python train.py --num_key_value_heads=5 --vocab_size=8234 --norm="rmsnorm" --qk_norm=false --init_std_qkv=0.0232 --init_std_o=0.0232 --init_std_down=0.0 --beta1=0.95 --weight_decay=0.019 --max_grad_norm=2.0 --final_lr_fraction=0.0 --batch_tokens=131072 --max_seq_len=256 --train_tokens=875200000 --dataset="wikipedia_en"
MLP neurons of a small language model. Each row is named by its layer, matrix (down: output weights) and neuron, and shows model dimensions 80-175. Each number is 200 + 30 x the weight over its row's rms, rounded and kept within 0 to 999. A neuron's up and down rows have the sign that makes its largest values positive.
After each neuron's rows, "raises" lists the tokens whose logits its output raises most directly, leaving later layers aside.

L8.down881,196,283,221,189,215,168,222,272,218,163,209,243,243,170,221,251,254,182,186,198,174,219,242,185,106,237,196,221,199,216,197,189,259,204,146,233,130,226,190,245,214,224,170,220,171,225,202,192,206,233,205,176,213,157,223,190,133,194,221,241,196,141,205,182,205,179,260,214,237,205,202,223,184,210,235,267,208,204,209,202,229,230,208,202,192,194,180,247,201,269,236,236,192,176,206,241
raises: "te", "ties", "ty", "teen", "ce"

L9.down677,201,216,192,171,177,179,185,140,175,174,228,216,225,172,157,203,302,166,233,151,233,202,222,181,226,176,166,140,139,220,187,183,233,257,194,217,226,177,227,203,216,242,223,165,249,137,192,147,165,169,231,197,148,209,194,166,202,280,212,180,199,248,217,172,162,168,194,229,221,174,166,226,259,209,236,192,206,219,209,236,275,214,215,212,209,204,175,236,187,203,159,215,179,203,175,196
raises: "\"", "”", "\")", "\"\n\n", "\"."

L10.down878,203,277,187,235,244,153,177,202,196,185,146,250,197,215,215,206,122,221,194,200,133,166,190,227,200,205,248,195,215,124,232,219,202,241,205,213,203,210,172,201,187,174,210,163,167,186,241,243,212,180,156,192,151,157,182,211,141,215,138,168,265,207,205,217,166,192,196,132,138,167,226,191,214,198,204,140,198,160,217,200,197,188,180,227,181,217,178,222,175,162,232,212,266,180,220,246
raises: ",", ".,", ",\n", " and", "og"

L8.down903,230,268,180,185,197,175,187,206,165,186,181,262,237,202,196,195,165,208,209,225,233,189,129,203,173,205,167,203,275,170,165,206,179,222,158,178,134,160,185,169,143,209,202,123,266,177,247,211,227,181,161,151,224,199,188,186,172,245,170,229,202,210,160,171,177,139,222,187,207,199,249,182,216,178,206,201,158,171,149,186,197,174,202,186,136,229,162,213,243,210,206,237,175,222,162,178
raises: " of", " that", " they", " Of", " however"

L6.down1024,220,152,226,231,211,247,239,196,167,216,230,212,228,167,190,210,237,185,202,230,216,178,190,183,189,154,196,185,175,194,223,205,255,223,222,212,187,186,199,207,138,239,207,184,218,224,195,191,225,208,163,146,186,245,248,245,164,205,235,257,215,209,216,196,205,157,207,199,140,284,182,225,175,263,183,193,181,199,227,141,173,213,157,229,148,206,190,155,200,231,198,154,227,229,167,174
raises: " possible", " true", "of", "co", "per"

L6.down64,170,209,207,133,192,232,197,227,233,186,222,181,191,189,248,223,220,190,254,251,222,220,187,248,220,185,202,158,184,230,213,206,181,272,194,201,206,191,166,208,180,227,215,156,177,206,204,253,220,238,181,206,198,181,185,170,185,155,185,223,203,188,201,174,201,263,178,197,244,200,192,200,250,153,180,254,217,203,227,196,185,231,156,237,165,233,183,161,147,187,199,245,163,183,135,185
raises: " July", " January", " September", " August", " November"

L6.down923,239,191,200,208,165,216,211,205,206,221,179,169,170,210,212,180,218,141,191,200,198,189,199,180,236,205,218,240,187,172,178,207,249,231,174,186,181,214,149,262,223,186,211,184,194,219,185,214,139,168,224,214,233,217,226,219,235,213,258,184,198,226,230,219,173,217,156,189,203,173,208,239,210,228,163,208,216,137,199,209,264,188,228,182,226,235,186,181,212,215,196,151,138,199,196,215
raises: " Commander", " mayor", " Minister", " Chief", " minister"

L10.down1111,177,204,214,220,208,195,198,174,222,251,205,129,165,176,209,264,257,162,243,251,224,151,194,219,179,174,181,165,167,235,194,202,200,214,173,204,205,238,207,150,233,228,250,241,225,168,173,227,185,210,209,132,216,184,193,176,197,242,194,269,208,209,158,138,203,152,164,218,197,207,183,191,177,134,240,183,211,224,189,191,212,239,212,143,197,159,201,129,210,180,218,191,202,216,211,233
raises: "atory", "als", "ored", "s", "ating"

L10.down348,201,164,222,244,173,135,172,172,176,247,208,218,213,136,228,182,260,212,178,185,193,234,192,184,214,165,207,229,191,210,183,226,220,245,224,231,229,203,189,173,275,194,132,189,184,249,246,181,191,176,161,227,214,193,251,138,236,267,220,220,242,174,241,221,170,184,240,172,179,179,186,179,229,219,223,170,190,189,238,239,192,208,179,214,226,191,191,194,187,146,197,167,233,194,228,166
raises: "ia", "ian", "ians", "land", "ics"

L9.down734,205,209,227,175,146,230,244,197,205,209,205,194,210,173,217,214,129,196,211,197,218,247,242,232,194,225,196,141,205,190,177,194,237,207,222,188,242,270,170,201,197,200,168,265,206,235,194,206,201,165,191,182,204,227,258,240,195,206,178,171,224,208,202,188,202,172,175,156,152,138,177,171,202,204,175,210,212,186,189,232,247,180,195,236,171,148,177,211,128,242,263,261,263,225,170,229
raises: " the", " a", " its", " one", " an"

L9.down660,203,238,221,227,245,206,206,199,202,195,174,168,214,232,189,255,156,194,226,189,200,179,198,226,229,199,315,222,202,166,217,212,229,230,208,126,227,256,201,168,272,186,188,194,231,227,247,171,243,218,226,192,228,176,234,242,216,235,185,219,231,220,139,254,157,215,178,162,193,206,192,263,157,225,190,197,218,181,217,197,245,177,164,194,237,202,169,196,159,212,184,223,169,241,159,221
raises: " Tokyo", " Japan", "ashi", "awa", " Japanese"

L9.down836,163,231,241,192,180,169,192,249,190,232,253,201,213,201,194,156,120,185,212,168,151,201,185,188,214,180,206,169,222,202,222,188,206,170,202,192,204,225,269,228,201,178,226,215,217,217,185,154,212,197,177,213,180,189,208,237,172,185,233,255,238,169,220,201,122,234,184,236,203,186,215,216,166,242,151,222,166,194,168,209,203,195,289,156,226,191,204,185,233,160,189,207,223,204,257,187
raises: " ago", " later", " earlier", " after", " before"

L10.down1131,143,202,177,153,218,200,267,150,151,168,246,187,232,198,221,175,219,182,234,221,192,250,169,182,268,206,192,170,217,224,225,172,225,230,163,155,148,223,171,228,154,232,140,178,141,196,211,229,200,243,194,166,249,197,186,201,192,167,221,238,139,212,229,217,183,188,167,181,186,237,242,187,194,170,211,214,205,219,212,202,234,176,197,162,232,250,198,243,215,198,213,205,172,234,172,222
raises: " in", " on", " around", " a", " =\n\n"

L8.down206,204,210,189,267,171,154,200,227,243,169,217,186,164,202,208,191,194,177,175,200,191,161,148,190,205,220,160,228,225,265,156,152,202,193,190,203,216,206,223,256,237,209,190,207,133,223,161,201,177,198,191,183,192,189,266,189,272,160,204,219,207,178,203,203,208,209,138,146,178,169,190,200,208,145,204,198,175,228,160,211,158,173,197,231,217,159,205,177,215,129,252,223,210,196,226,166
raises: "ian", "ians", "iana", "us", "ist"